config.toml
n_layer = 12
activation = "tanh_gelu"
norm = "layernorm"
norm_place = "pre"
init_std_o = 0.00526
init_out_by_depth = true
lr = 0.00156
seq_len = 1024
MLP neurons of a small language model. Each row is named by its layer, matrix (up: input weights) and neuron, and shows model dimensions 160-223. Each number is 128 + 24 x the weight over its row's rms, rounded and kept within 0 to 255.
Before each neuron's rows, "fires on" lists the tokens most often at its 100 highest values on Wikipedia text that the model never trained on.

fires on: "\n", "ed", " was", ","
L4.up701 [141 130 150 131 117 165 145 143 125  98  91  84 141 155 138 162 116 125 145 130 105 172  70 110 108 113 142 169 119 109 128 151 108 141 164 102 139 118 116 109 145 131 132 123 129 141 146 161 117 109 133 135 142 135 114  96 160 124 105 117  99 127 141 149]

fires on: " of", "-", " |", " for", " by", " in"
L5.up1187 [167 134 115 137 146 146 115 109 126 159 156 130 154  53 112 143 138 148 125 127 121 151 110 130 122 120 113 142 123 166 129 104  92 114 125 102 180  49 182 148 125 115  90 148 119 131 111 110 156 138 124 117 126 153  91 120 140 127 132 108 104  88 100 109]

fires on: ",", " of", " by", " in"
L4.up32 [111 156 137 132 119 147 119 113 134 124 104 152 159 101 105 123 144 132 104 118 124 140 150 123 138 106  97 171 127 112 116 149 174  98 147 152 121 123 157 133 146 111 135 140 120 109 140 131 111 117  89 101 145 124 161 104 133 161 139 140 144 124 113 123]

fires on: "'", "."
L2.up579 [113 135 152 113 113 115 116 164 131 153 138  51 131 103 109 116 140 199 131 120 135 206 124  95 134 123 140 137 175 145 140  98 121  96 137 123  97  84 128 136 164 122 150 112 178 139 155 119 118 108  88 107 125 145 159 112 143 109 173 118 121 141 121 110]

fires on: ",", " 7,", " P", " 3,", " 8,", " 4,"
L6.up1000 [128  98 117  61  85 126 109 133 139 100  84  96 112 126 120 108 135 129 150 148 127 121 117 120 136  92 111 149  90 128 131  95 149 130  94 155  94 113 109 148  94 117 119 119 106 149 189 128  68 153 104 120  97 126  94 103  74 169 194 156 102 127  96 125]

fires on: "\n", " ", " |", "===", " as", "-"
L6.up575 [133 112 118 189 150  90 161 138 103 153  87 125  77 119 157 120  84 149 168 142 132 122 143  95 118 119 146 118 108  80 127 150 104 123 135 102 113 113 108 132 149  94 116 122 110 118 140 135 192 170 137 121 146 116 142  90 117 122 139 128 135 132 120 162]

fires on: "---|---|---|---|", "|---|---|---|", " listing", "|---|", ":"
L2.up639 [105 128 149 129  93 135 134 128 131 126 136 112 149 175 136 150 123 136 123 155 144 119 141 145  94  96 115 129 147  84 130 127 117  89 132 106 143  93 168 117 116 134 133 155 134 124 113 126 115 127 130 127 122  91  96 152 108 102 143 142 152 122 136 103]

fires on: "-", " of", "n", " such", " for"
L4.up692 [129 165 128  66 123  93 123  98 161 122 151 136  98 134 136 100  97 165 141 143 107 129 124 162 126 129 127 163  84 123 131 155 114  81 173  99 125 158 124 131 160 148 132  90  90 139 125 143 146 126 114 111 142 164 121 120  72 113  97 152 148 113 141  92]

fires on: " 0", " general"
L6.up426 [146 120  89 134 125 134 182 123 166 139  96 101 149  97 148 101 129 135  86 110 122  83 107 129 160 145 134 153 126 140 111 107 134 165 102 144 103 102 145 124 123 116 134 167 128 122 121 133 118 122 118 137 128 139 151 138 109 126 151  94 158 134 127 119]

fires on: " and", " of", "time", " |"
L5.up946 [177 146 114  97  68 159 119 137 149 128 116 137 153 140 125 171 106 136 170 124  92 149 144 116 132 113 136 133  76 155 134  99  77 137 120 136 127 191 152 132 130 159 148 177  95 153 131 142 150 140 136 167  85 138 103 149 105 164 106 123 151 105 123 128]

fires on: "\n", ",", " and", " to"
L5.up495 [ 80 121 138 108 129 173 161 150  92 100 149 183 153 134 145 126 160 108 130 129 101 128 108 115 174 136 122 135 165 100 120 113  78  68 132 150 169 134 115  80  85 136 114 108 127 147 112 145 105 130 150 147 133 106 118 141 158 127 132 114 103 168 103 148]

fires on: ":", " (", "-", "):", ")"
L4.up579 [163 137  95 162 117 145 159 138 139 142 151 138 122 100 130 124  95 119 141 145 137 128 106 154 126  78  80  92 125  86  80 100 105 113 120 132 111 117 102 165 157 126 121 132 165 115 149 110 143 128 105  91  94 117 136 159 145 118 138 122 109  99 146 133]

fires on: " |", ";", ",", " States", ")", " United"
L2.up670 [ 89 113 174 139 172 120 124 101 110 156 112 126 168 165 133  65 150 121 132  92 109 119 116  78  83 154 133  98 164  82 128 139 128 111 121 176 142  99 142  81 109 113 112 101 137 128 153 108 106 133 114 147 133 125 119 104 109 118 131 123 104  90 100 151]

fires on: " of", ".", ",", " in"
L5.up1021 [117 127 138 120 136 145 120 140 102 120 124  79 129  99 118 124 178 134 121 127 149 133 159 122 127 146  86 151 148 117 123 117 152  88 109 112 141 189 126  94 132 126 163 146 155  97 136 129 106 140 135 155 189 113 142 119 180 146 112 133 114 121 119 149]

fires on: " of", " was", " member", ".", ","
L5.up1151 [119 151 172 111 113 157 133 125  85 150  89 102 151 136 133 147 125  94 151 121 135  92 126 116  92 130 122 197  93 112  89 109  82 121 131 101 188 114 114 132 118 143 158  78 132 162 131 112 124 152 109 154 118 133 118  90 164 163  98  95 139 105  82 102]

fires on: "\n", " re", " "
L9.up1204 [156 130 101 154 113 140 151 144  97 128 138 127 128 134 133 130 113 163 120 114 178 109 148 141  95 103 100 100  59  80 114 120 121  98 147 122 107 144 152 128 158 104 113 111 139 151 118 124 166 129 154 123 124 126 120 101 155 130  70 121 145 138 104 123]

fires on: "-", " of", " |", " Australian"
L4.up937 [189 152 123 158 112 114 137 115 152 124 139  89 107 132 168 135 122 129 142 172 113 149 112 100 119 163  91 100 144 136 149 130  94 133 147 112 138 105 111 116 132 144  93 169 112 159 134 190 144 172 116 126  82 127 115 148 103 129 114 134 135 115 174 114]

fires on: " the", " all", " only", " most", " first", " is"
L5.up1044 [132 133 126 138 154 110 122 116 139 148 161 170 115 123 104 145 122 103 102 131 127 137 111 134  98  73 114 101 139  60 144 113 111 140 107 163  93 114 134 108 140 171  88 131 134 141 123 147 126 147 147 166 134 110 121 139 125 131 111 137 137 110 177 139]

fires on: " be", " been", "\n", " to"
L2.up602 [110  95 107 151 101  99 126 146  67  96 123 129 146 112 167 140 173 106 103 100 135 115 128 163 185 120 155 136 124 123  99 148 132 139 139 123 152 128 138 129 152 118 103  74 123 139 176 164 135 129 167 120 113 124  96 133 158 154 122  86 145 146 122 128]

fires on: ".", " −", " Red", " 3"
L9.up990 [ 77 140 194 148 131 139  96 148 129 178  92 129 138 135 103 164 125 120 122 130 139 148 130 138 107 132  92  91 145 142 121 119  69 145 119  92 143  96 151 133 119 106 158 119 146 126 136 107 121 147 123 138 183 159 119 125 136 133 112  80 130 143 175 126]

fires on: " of", " |", " were", " (", " the", "in"
L5.up357 [121 140 143 112 111 110 115  82 155 159 147 134 153 102 131 148 103 131 148 117 113 142 142 118 151 166 131 121 157 160 160 113  70 117 102  91 134 105 177 163 154 125 128 167 139 206 104 151 176  96 117 122  96 137  92 153 150 112 112 125 122 131 130 136]

fires on: "\n", "-", " of", " and", "."
L5.up568 [168 112 171 117 124  84  96 128 139 147 134 101 153 131 169  97 131 105 160  83  96 146 143 124 142 134 107 119 149 148 128 134 128 114 201 151 143 144 139 140 111 135 144 126 116 121 148  94 117 117 118  87  85 129 121 114 139 142  71 138 152 136 145 136]

fires on: "th", ".", "'", "y", "co"
L4.up717 [136  95  77 116 146 164 135 152 164 131  88 128 137  94 102 125 116  95 148  95 151 114 146 135 112 119 125 175 155 122 162 128 171 129 137  56 125 145 106 149 114 138 156 118  87 104 122 114  87 119 156 137 143 128 110 124 157  97 162  95 102 134 146 109]

fires on: "'", "-01", " such", " state", " election", " States"
L2.up886 [169 134 151 120 171 136 157 143 105  88 106 143 138 120  93 163 140 116 155 141 124 130 116 120  84 127 144 124 100 186  87 136 122 131 107 121 113 106  66 151 134 114 124 132 134 117 159  98 130 107 122 182 120 153 162  88 128  77  79 104 140 141 122 109]

fires on: " before", " under", " when", "-", " of", " after"
L4.up737 [131 104 155  80 105 112 160 107 171 104 109 121 132 124 131 133 111 207 153 139 111 117 133 120  77 124  97 145 121 109 130 164 153 104 188 111 133 123 146 137 132 162 126  97 107 118  85 142  96 106 136 117 151 156 121 169 157  96 176 132 109 101 146 141]

fires on: " |", " 0", ";"
L4.up1034 [152 146  96  93 145 144 153 100 100 170 130  99 147 155 100 104 158 137  96 112  76 148 135 150 130 119 123 100 142 111 162  88 134 138 145 220 159 148 163 121 144 151 121 114 131 131  81 130 104 135 113 102  80 138 113 119 125 161 143 124 116 108 121 115]

fires on: " |", ";"
L2.up1270 [ 98 102 102 134 187 129 133  91 122 148 139  83 173 124 144 112 136 106  95 131  98 113 174 143 106 109 107 111 120 138 120  68 132 106 143 153 168 129 114  87 141  98 127 111 109 125 148 122  97 116  74 125  97 141 133 132 120 164 188 117 129  93 110 157]

fires on: " |", ")", " p"
L2.up745 [161 129 126 131 128 131  97 117 116 124 128 158 100 107  80 160 129 117 101  99  84 143 165 115 137 166 123 148 178 134 107 125 120  98 120 136 101  86 115 109 100 105 131 126 145 114 147 140 116 148 156 146 163 126 152 154  82 117  99 148 144  93  78 125]

fires on: " |", ",", " and", " (", " +"
L4.up91 [147 172  92 150  99 145 154 142 145  88 129 149 104 119 116 121  57 104 110 114 129 122 133 117 176 118 150  94 127 107 146 106 183 140  93 160 121 117 100 109 120 101 141 128 133 120  86 122 135 150 115 120  86 148 101 136 142 133 153 100 133 127  98 125]

fires on: "s", "ed", "al"
L6.up383 [126 127 112 143 103 162 131 108 143 142 110 102  53 148 112 143 103 140 112 145 118 121 107 150 123 116 161 105 143 145 111 120 106 117  83 125 164  89 129 123 139  82 139 136 119 113 116 137  93 118 126 159 152 141 134 137 123 176 144 112 119 134 125 129]

fires on: " a", " well", "|", "\n"
L5.up801 [154 117 176 181 143 157 112 152 100 157 126 161 162 110 140  99 129 146  95 146 139 131 111 118 104 111  84 133  91  95 127 116 167 128 170 148 129  82 145 116 162 102 186 102 140 147 139 129 146 144 146 152 119 103 158 133 119 118 108  93 141  87 133 140]

fires on: "'", "s", "-", " which", ","
L6.up888 [132 138 119 165 102 142 140 121 140 120 133 101 133 117 144 115  93 124 126 138 131 128  96 103 168 104 128 133 129 123 113 149 157 100 150 158 143 107 123 149  91 107 133 164 119 105  84 120 138 148 118 105  97 112  87 155  91 129 116 170 132 126 162 104]

fires on: " |", ".", ","
L6.up1161 [149 128  96 113 134 143 124 146 178 118 114 140 103 127 127 119 119 108 141  73 173 137 113 147 117 159 161 129 161 138 169 124 133 166 144 150 111 113 118 110 113 120 154 133 106 114  91 103 129 152 175 118  98 135  99 150 147 135 141 130 131  84 124  89]

fires on: "-", "\n", ";", ")"
L6.up716 [179  82 134 123 134  54 158 154 130 155 164 122 158 164 125  95 137 146 155 127 148 115  61 121 109 113  74 158 140 179 133 119 101 105 164  99 121 106 140 118 133 113 155  90 108  87 144 145 125 154  89 147 151  98 143 132 128 164 110 132 148 106 135 117]

fires on: " |", " 1", " by", " role"
L5.up1025 [150  89 129  94 126  98 124 161 168 148 114 122 167 131 164 145 140  93 127 115 146  94 103 122 134 137 105 131 167 106 110 142 108  80 155 122 138  87 126 156 104 122  79 113 123 121  81 125 134 166 124 137 123  96 138 134 114 128 108 115 125 110  96 127]

fires on: ":", ",", " for", " was", " of", "-"
L2.up144 [119 139 140 118  90 111 130 145 141 124 141  96 116  93 110 142 138 147 136 163  90 140 175 107 132 110 158 120 139 142 109 133 135 109 118 142 129 198 154 160 135 134  87 153 135 122 113 119 117 164 135 127 106 126 118 161 139 127 125 125  97  95 105 129]

fires on: "/", ".", " (", "-", " and", " 5"
L5.up1006 [113 110 180 148  83 187 147 128 104 155 114 112 144 154 104  99  86 134 132 146 104 160 102 120 123 139 133 169 154 141 106  89 112  84 164  86 117 115 132 165 148  96 160 142 133  88 112 136  81 116 103 148 146 149 123 128 129 131 129 113 121 129 103 110]

fires on: " as", " most", " only", ":", " especially", " Some"
L2.up733 [131 115  97 171 137 118 104 155 101 167 101 138  91 144 112 122 136 120 117 116 143  79 125 135  95 127 126 113 141 108 113 131  91 158 100 156 139 107 135 125 118  99 102 170 196 130  85 120 118 165 107 125 159 150  93  97 119 112 110 137 132 118 177 161]

fires on: " |", ".", " ", " by", ";"
L5.up201 [143 120 152  80 167  96 129 134 140 120 129 120 131 150 135 134 133 143 132  92 115 124 106 136 150 146 115 141  95  97 102 113 154 107 190 157 144 151 149 115 124 140 114 117 125 111 112 111 142 119 120 128 148 102 116 122 138 111 136 123 143 130 103 143]

fires on: "\n", " 2", " |", " 0", " 4"
L6.up1227 [121  91 117  92 163 149 165 131 101 116 139 121 146 142 102  96  98 157 138 127 100 157 132 129 116 116 141 158 154 111 138 123 132  96 131 161 138 136 131 121 111 126  95 140 146  99 132 124 138 116  93 129 169  93 116 175  90 123 102 136  93 116 161 118]

fires on: "-"
L5.up698 [139 115 174 121 106  86 138 131 132 204 166 164 110 119 140 158 113 117 105 140 103 156 139 166 152 175 123  91 157 134 139 111 114 122 154 108 122 174 140 114 101 108 110 151 113 124 132 139 107 163 124  75  90 107 134 138 125 114 101  94 144 124  96 124]

fires on: " |", " but"
L4.up473 [144 102  84 153 147 111 135 123 169  73 112  94 123 129 125 136 100 107 128 124 122 141  92 153 146 153 123 122 138 123 142 142 122 166 142  87 125 116 128  90 108 105 152 122 138 101  80 131 107 119 174 139 131 138 155 159 141 100 147 101 123 134 109  94]

fires on: "---|---|---|---|", "|---|", "|---|---|---|", " Nominated", "There", " |"
L4.up56 [108 143 140 105 127  90 137 147 113 128 189 125 136 116 139 107  83 122  43 143  98 137 150 143 107 169 118 140 151 123 125 121 125 123 139 138 120 133 104 101 157 113 129 119 118  97 104 111  83 123 101 133 111 165 148 160 131 169 127 172 152 121 100 143]

fires on: "==", " of", ":", ".", " was", "rac"
L4.up1275 [123 158 141 126  92 153 135 116 145 184 146  88 136 170 122  94 164 137 115 125 132 123 118 126 135 109 122 127 168 141 143 136 159 117 115 116 169 111 150  93 126 134  91 146 129 123 122  94  92  94 116 106 155 128 147 135 175 171 116 101 146 118 120 133]

fires on: ",", " \"", " to"
L4.up1033 [121 127 128 127  94 127 123 112 159 103 163 158 141  98 122 143 132 136 149 137  86  87 117 102 119 108 147 127 140 120 104 122 155 143 131 148 113 107 150 131 129  90  99 118 125 150 142 111 139 107 160 119  90 117 117 114  99  92  92 141 119  58 130 137]

fires on: " to", " from", " for"
L2.up1080 [129 150 119 126 182 137 143  83 149 142 159 101 160 114 130 126 130  93 129 114 118  63 118 175 145 185 112 155 126 136 119 118 144 141 118 139 129  93 116 118 138 110 106 163 134 113 149 138 130 145 133 120 121 139 125 120  87 111 104 120 131 136 145 128]

fires on: " January", " April", " August", " June", " November", " July"
L9.up1208 [118 167 109 122 147 128 122 113 129  99 162 129 139  94 132 106 163  86 160 116 129  98 115 119 176 130 128 137 108 127 146 111 163 123 146 119 111 125 152 157 136 139 122 101 141 131 115 150 113 121 129 103 178 173 113 139 192 102 165 109  63 130 122 117]

fires on: "s", " his", " and", "'", " of", " in"
L6.up70 [122 154 119 123 109 120  98 118 149 115 128 116 104  67 152 121 134 144 195 118 120 144 104 114 141 145 122 155 102 186 117 163 106 123 149 130 139 128 108 117 139 114 129 131 164 120 148  97 109 116 100 100  99 154 127  94 137 134 125 174 114 112 127 121]

fires on: "s", ")", " of", "'", ","
L4.up118 [162 153 137 131 102 147 102 118 125 142 106 111  66 140 133 132 121 114 102 143 125 134 116 101 155 152 132  88 132 136 145 160 134 142  87 127 129 132  98 115 130 154 138 128 133 171 106 130 141 116 110 169 155 121 141 123 106 134  98 120 103 119  94 135]

fires on: "'", " on", " had", " out", " later"
L5.up596 [135 105 173 136 152 112 124 124 108 130  90 113 122 113 121 132 124 145 167 161 139 162 140 112 112 127 151 103 101 142 123 100 149 112 155 153 144  94 120 218 133  99  97 150 105  78 143  54 143 142 104 131 135 150 147 144 135 162 120 114  84 131 105  92]

fires on: " |", " "
L5.up898 [156 136  67 112 147 112 128 113 131 172  88 146 124  67 136 115 130 130 111  87 160 144 126  96  99 106 148 119 136 128 109 120 151 157 177 134 149 145 103 107 126  99 139 162 117 158  98 122 152 131 161 110  88 123  93  70 143 171 121 141  91 106 145 136]

fires on: ".", "-", " J", " D", "'", " L"
L5.up455 [169 161 120 121 138 135 143 162 139 154 140  94 111 125 124 139 118 125  93 147 166  84  96 171 103 148 103  99 126 115 111 136 145 128 125 107 102 100 167 133 139 135 131 116 107 116  87 139 117 106 125 131 133 133 158 117  90 104 107 123 176  94  71 101]

fires on: ",", " |", ":", " as"
L6.up1235 [155 118 126 156 114 150 158 144 130 121  99  89 128 133 108 113  89 119 150 113 126 144 102 124 124 109 154 132 137 149 159 103 109 192  80 153 136 102 130 128 127 124 123  87 124 114 116 132 138 141 134 104  76 154  91 144 127  91 126 127 137  91 124 127]

fires on: ",", "s", "-", " of", "'"
L6.up117 [192 129 116 113 141 116 138 180 133 175 153  98  86 121  82 168 114 110 159  75 147 147 122 143 121 131 137 113 101 109 131 113 156 124 135 144 147 114 154 167 135  83 170 139 105 127 134 110 150  99 114  84  96 160 114 160 139 157 102 149 135 130 159 121]

fires on: " to", "-", " and", " or", " "
L4.up496 [127 149 142 164  89 128 120 144 133  96 176 140 127 115 164  82 118  98 119 119 121 125 105 102 157 135 142 127 132 155 119  91  60 100 149 126 123 131 133 121  98  83 123 156 130 164 147 114 120  87  94 129 137 107 127 140 111 168 136 114 117  92 139 146]

fires on: " February", " January", " August", " March", " April", " September"
L9.up220 [171 152 186 129 158 140 107  98 159  90 150  98 144 117 119 123 133 110 127 161 106  69 117 136 141 135 155 142 153 113 104 145 182 135 132 132 125 140 153 147 111 136 141 143 129 113 129 164 150 130  94  60 102 180 145 133 138 117 123 129  96 124 118 108]

fires on: " |", " 0", " State"
L4.up928 [179 129  99 131 143 119 164 117 125 122 132 126 157 156 169 109 128 123 127 129  86 145 129 121 120  77 167 172 140 138 142 151 151 174 102 155 122  94 116 142  90 137 141 142  87  93 156 146 104 127 121 126 136 100 128 128 136 149 130 113 150 122  90 100]

fires on: ":", ";", "\n", "|", " |"
L5.up293 [128 141 114 137 107 133  97 153 119 120  78 133 129 129 111 149 141 133 129 135 123 140 137  95 122 137 171 109 162 134  82 139 138 120 116 168 131  78 165 112 140 141 179  74 131 116 126 123 138 169 100 115 142 119  93 102 144 131  98 152 102 133 138 144]

fires on: "\n", "-", " 0", "/"
L5.up1061 [136 117 147 147 167 134 139 129 128 107 115 141 126 171 177 115 167 171 159 108 131 136 143 147 160 153 127 123 131 146 110 111 124  98 150 108 130 127 148 113  87 149 148 142 116 111 116 141 146 110 127  67 101  68 109 129 133 137 141 134 114 138 146 124]

fires on: " |", ";"
L2.up663 [122 126 119 118 148 132 137 159 127 150 130 113 111 147 152 112 112 169 150 107 135 184 174 161  80 137 131 127 113 128 141  91 110 125 157 151 136  74 155 119 182  77 134 110 157 119 156  91 115  97  96 162 106 139  96  95 133 132 169 126 147 130 105 153]

fires on: " for", " out", ":", " an", " i", " a"
L2.up674 [156 104 145 153 123 101 142 114 141 129 150  91 136 124  98 108 120 100 135 129 115 141 146  88  99 147 134 171 114 134  93 136 140 141 123 109 147 190 173 159 106 180 143 123 162 130 145 109 152 103 170 146 100 124 134 100 147 109 124 145 116 158 100  87]

fires on: "'", " born", "\n", " was", " a", ","
L5.up542 [152 142 105 168  98 128 131 128 128 171 109  85 125 129 108 134 113 151 115 114 145 151 109 146 165 104 131 153 116 115 128 126 125 102 132 139 111 122 140 162 144 106 106 158  95 111 145 122 115 110 139 110 107 121  81 116 104 107  89 149 139 102 138  89]

fires on: "ing", " of", " to", " or", " from"
L4.up885 [129 167 120 113 144 110 132 110 111 115 132 117 130 110 132 140  70 145 123 105 118 105 132 107 117 155 133 159 146 131 134  90 128 127 122  94  77  98 115 139 119  81  88 134 104  89 126 140 103 124 190 131 118 114 136  95 107 152 108 117 108 107 152 133]

fires on: "-", " ", " d", " of", "oc"
L9.up480 [148 120 142 172 136 141 140 130 145 173 106 166 150 148 115 142 126 120 152  88 113 103 104 140 149 158 134  88 129 101 161 152 128 119 152 105 104 157 179 115  96 111 125 156 108 102 119 142 139 164 143 130 134 112 157 136  81 139  81 105 121 115 117  76]

fires on: " out", " |", " up", " her", " she", " away"
L5.up1225 [137 116 105 122 110  90 188 107 126 127 107 120 117 123 109 129 151 170 122 145 126 165 118 112 148 115 108  74 143 136 167  97 195 144  87 136 165 127 142  88 127 175 103 103 139 188 152 140 134 196 131 113 127 119  82 108 110  83 106 135 108 135 117 149]

fires on: ")", " Year", ":", " Date", " |"
L2.up523 [108 126 119 115  98 173 107 120  99 125 100 157 101 103  91 113 155 114 128 124 117  93 155  98 137 102 139  95 192  59  88 130 154 102 142 118 106 124 153 114 110 159  93 122 119 130 104 123 132 119 119 111 143 160 133 145 122  96 106 135  95  88 116 130]

fires on: "s", "'"
L4.up901 [154 137 137 113 117 157 139 123 103 144 155 134 116 153 116 157  90 115 119 161 126 123 108 149 128 116 121 123 101 125 148 145 104 127 108 133 143 106 137 129 128 127 139 149 114 131  83 137 137  97 107 187 164 113 120  99  83 158 104 132 168 116 117 161]

fires on: " of", " the", " top", " population", " body", " arms"
L2.up1192 [150 124 148 138  92 126 136 115 159 107 133 110 161 132 138 144 109  98 132  61 118 142 122 156 117 133 118 150 114 155 143 117 107 156 147 109 106 156 183 134 109 118 112 111 139 149 120 116 139  94 118 151 139 139 132 153 156 151 134 107 130  93 135 130]

fires on: " she", " time", "-", " he"
L4.up859 [184 146 111  99 104 132 113 152 118 113  89 140 112 142  86 117 122 141 164 161  95 164 106 139 105 121 105 148 131 118  92  94 136 145 153 131  99 144 150 127 109 159 110  88 113  90 126 140 123 123 141 143  72 141 120 110  86 167 112  78 144 170 132 119]

fires on: " ", "-", " against", " other", " a"
L4.up675 [143 133 133 130 148 104 124 163 109 109 106 156  90 111 151 136 120 102  97 136 153  93 105 118 110  76 113 103  93 140  51 142 163 136  87 127 151 147 139 190 165  98 147 100 150  96 127 154 137 100  97 136 116  90  96  98 136 103  58 123 119 139 129 147]

fires on: " |", ":"
L9.up1081 [100 123  94  94 133 118 111 128 127 160 111  87 134 142 112 160 113 141 128 170 136 145 148 195  95 129 111 126 133  95 145 140 130 100 115 121 108 135 117 141 124  65 123 156 169 137  91 124 126 109 131  95 140 120 104 133 147 103 172 121 136 121 120 119]

fires on: "\n", " to", " and", ","
L5.up9 [123 137 141 142 100 146 132 151 139  69 162  84 149 116  96 147 121 145 120 172  73  95 109  87 139 118 133 105 145 119 102 119  73 140 127 142 150 167 152 105 107 109 128 117 121 122 161 105 105 140 115 105 111 120  95 132 125 132 134 133  90 117 115 110]

fires on: " |", " ", ";", "-", "|", ":"
L6.up1120 [169 113 121 151  90 102 121 143 117 122 180 117 128 157 130 119 121 174 157 111 137 100 128 120 109  99 130 130 120 111 118 159 107 129 112 110 153 158 151 127  98 140 149  95 149 116 107 117 146 128 118 109 140 135 145 131 141 103  78 118  99 105 151 120]

fires on: "-", "."
L6.up1149 [129 160 160 131 137 104 159 141 145 123 119 104 107 133  72 139 127 175 160 135 125 123  65  98 150  99 161 138 135 160  98 143  83 111 220 114 193 128 155 121 161 141 138 137 168  81 136  97 121  93 124 133 117 104 195 138 116 146 205 100  97  88 106 133]

fires on: ",", " (", " 7,", " 8,"
L6.up48 [ 93 123 126 103 101 154 148 139 126  97 120 118 136 145 112 155 144 110  95 160 120 139 109 166 144 108 126 120 131 109 132 146 165 103 141 125 124 142 142 105 110 103 144 121 110 134 130 121 112 174 161 127  77 103 130 125 115 131 153 127 127 109 114 121]

fires on: " 0", " |"
L5.up98 [130 131  99 152 101 130 142  92 114 124 125 109  64 143 103 136 126 131  89 131 130 138 127 125 167 125 132  68  96 139 160 137 186  87 136 144 126 134 136 104 158 159 114  93 121 187 114 103 113 126  67 129 150 117 120 120 161 135 136 138 129 134 110 161]

fires on: " to", " as", " |", "\n", " into"
L6.up64 [156 100 137 115 103 110 145 121 165 132 109 109 118 120 143 104 101 143 183 106 107 131 130  94 100 114 132 151 145 145 144 136 153 112 145 176 161 133  87 149 125 167  83 119 137 124 146  97 137 120 114 120 123 105 144 145  90 124 128 158 131  95 120 134]

fires on: " as", ":", " of", " |", " including"
L2.up95 [166 136  94 154 108 121 129 152 104 127 146 112 141  89 131 110 102 126 163 121 166 134 109 130  86 107 117 124 136 167 120 119 134 130 101 168 140 150 148 121 126 113 124 140 149 123 121  54 125 137 143 137 132 157  97 129 127 120 163 162 103  79 151 159]

fires on: " be", " been", " being", " re"
L6.up433 [147 145 124 118  95 100 134 115  92 129 134  82  71 124 143 189 107 167 124 145 154 134 125  80  97 113 126 118 123  95 143 119 129 117 132  84 153  86 101 166 143  94 137 139 128 146 131 157 137 169 141 154 147 171 131 136 154 149 107  86 151 133  69 135]

fires on: " |", " of", " Team"
L6.up1134 [131 137 127 144 131 113 127 125 123 164 104 111  93 173 107 185 126 115 158 164 123 117 115 135 165 135 125 144 124 122 156 135  90 105 104 161 118 144 105 139 139 100 113 142 120 105 129  74 129 120  99 138 141 147 116 144 131 108 157  91 114 103 125 116]